MLP neurons of a small language model. Each row is named by its layer, matrix (gate and up: input weights) and neuron, and shows model dimensions 32-127. Each number is 128 + 24 x the weight over its row's rms, rounded and kept within 0 to 255. Numbers have three digits each. A neuron's up and down rows have the sign that makes its largest values positive.
After each neuron's rows, "fires on" lists the tokens most often at its 100 highest values on Wikipedia text that the model never trained on; "fires after" lists the tokens most often just before its 100 highest values on Wikipedia text that the model never trained on.

L6.gate248:157143154132149113120114141149136096136100117131088132162169133149120113134064121132105066143116115096112139123089133127088120128126086122117156069148116104118119156167089171089101132110137124117117102135107139118091135108158145118114139116107162142142120121115139106169127118144097143131
L6.up248:128130111130160141109139136105134128144109128115093147128115167108116106109104093117131103166144136150152109099087123106118098162088159146101115132143119110145128122158144148068153141134161104102134139135144159117119163089096124141152218104103159121137107113100096121133055141102153112133
fires on: " \"", "\"", "\n", " (born", "=", " on"
fires after: "\n", " (", "-", ";"

L3.gate577:136132080135109159123093107168099158150071154107123118132106149098084110111139132121109142112165129118095132158156141124129134116156100104139126122136163161146132115125121162091125147151133123127141163190142077113122169106156110151130168144113113137106127119160096170113174162171125128107
L3.up577:106139145121131136100123122089109159119087151138151111112152098145122130115100104101113082141148121117144149124097115108093131128142133120195097128113094133172160126127115141168135146160153123096149139165105129205122119121101082138097124123151158177134151108128154118110129155124117155109
fires on: "t", "to", "at", "ult", " million", "ight"
fires after: "-", " m", " \"", " to", ".6"

L6.gate556:087079138103103114126091162142095140097113107129083158153139150120092166142132106153128140131146122142127124125069145145098119114086118154136101098101106126127102170134095145109164148090087100163076123171116139145111112138156092119125138131098114123085103115138123105175134173126100109182
L6.up556:121105150119133112131138134141093139131130139177089133139138175116146126124100116133079155191121143127149168136051144158101112118154119149132085129112112132180127144115142122105157129079142075098097115156115143105122081117171085131112134148113125157077104091131081109126129124165153120164
fires on: "\n", ":", " by", "-"
fires after: "\n"

L6.gate567:107110108119131151158127129120098086123131140114140089121134135086124153098129139123114110117110083126128186088105133097125123096156160165116133111138091116122093086135092124091121144146110129112127157097103114143117145102151127121144135165190119159105111141150144090091108120147134119120
L6.up567:128135133151134121134141135092114101079108139129168143148112127066111112091140154100146126093141119128138132118113146102147091140162093127133166140148116159139167110167090126157159114117102083089141155121091119118118153141148138145126088079144151116207106144096134130110134110130183131113
fires on: "===", "\"", "\n", "sc", " had"
fires after: "\n", " (", ")", "%"

L6.gate649:147105159128125158135104189182119105110105112109112157116121089080126109111116103141107112123150151114085178106113112156145187109100143118130122125146124165118108120119139116156126112136134133107102141151123148119103146081116129131079113153171120119080124119147102102132092133122121135152
L6.up649:156109144121149119091112128069147124138100107128107158138107149116110104132144116122117112106135109164079129123123167091148129203115158169151143131127085074184127149149154105126149151108095100139140106169102140160130096102138149148115154110084129134138130110141134113101103136120135145102
fires on: "\n"
fires after: "==", "\n", " ==", "==="

L6.gate415:133125128134144141111157125148152125139109099100089152123115103140090134140175100179096106089142118125129132148068088135122165147101087134151107096105167105140098131127104128147138119134160095152069109119122145125098115134125132114130150129131100120121136094068115142163138124161118141110
L6.up415:090132141095157152093160135100151114126117123084102134126176125091111133146157083154076107113137166137124147136100124138144158155130103139146082143113175107138120154133127129163109105114160140134074127122159128166087094145148124121139145111121133141157148082098113144147091099154086145093
fires on: "=", " |", "\n", " –", " also==", " to"
fires after: "\n", " ", " Party", "==See", "ried", "F"

L3.gate579:148136146118102103157109152114136125075114153150138126113068135098132113127103082179147141112118078108128099096114154151108090100147121149118136133149128117168113139111114131148186111161123143122123158110061095145146148105113114130146133148114122155103137108122133092090116117125117099112
L3.up579:081123137179090134148155123155167140169106138121122146105118147105147131109069093122120100112117137162122094137152104144139127157141171111130108139118107111136147111129172131174141139137094119132176152145155124070094167098140096115089165122147141115140121133111121151142099121127174131191
fires on: "oy", "eat", "ron", "e", "er", "old"
fires after: " b", " g", " def", " B", " ent"

L6.gate612:101104145123175138117100112149105129164138166138112103140068127084083121136133097136148137122092119148139160138099132150124129141127125147133114132144138120132133133171120121144140138121151093142130142056102170131154118097110146133123098115172113113116093120123081127114128096140140134162
L6.up612:114132123140146153116147143092121151144118059119117166105100147102079147105125129155094098113111186145130086101067110066158176141133120162113141153147147113138113105159147113160162105111077150115087142070133144159129096130112101130163121161101138113130119131124118134117074124081094102121
fires on: "\n", " fl", " Fl", "an"
fires after: "\n", " L"

L3.gate489:097132104120127102088120145111167113103153125117138139123127142116122141107142148095180095177132121125133153121131148146136120137114124147085126131127142142095122161171136136081131153141157152133107108160157138157156132133110135161178178095092155121114130143104165139109107114139134114138
L3.up489:116133101113128115148156114158091119155122120110146119108129152154113134141095186114088102111139103144130117153141110140120087141171127110128140119100122076164107101183099125090131147120123092119095119157105116133096159158109131150114159114120123086149129128073118109107112117128136093114
fires on: "A", "ip", "ound", "ent", "ation", "ublic"
fires after: "\n", "iam", "gr", "inc", "oci", " Rep"

L6.gate122:135124130109154113104099132141104080117118118094125125143179151119093147135136139159102131115134083111140105129084100166109084114158092075113149091128141147110132103168082151078129111102133118131129152172111125120098144125170151103136099133114167082154138109117103151162123128146126149107
L6.up122:150116161078097151144125136107136109212110125129075136114103099162185113097102130129141151085153105066147139108083129152147111141138110123132115133163115118120121139124133141165105135103109111159118107167135144148169083154160114124101148135166097135111112089151123111124132127125130155112
fires on: "-", " by", "cted", "s", "\n", " by:"
fires after: "\n", "cted", " dire", "ten", " L", "ce"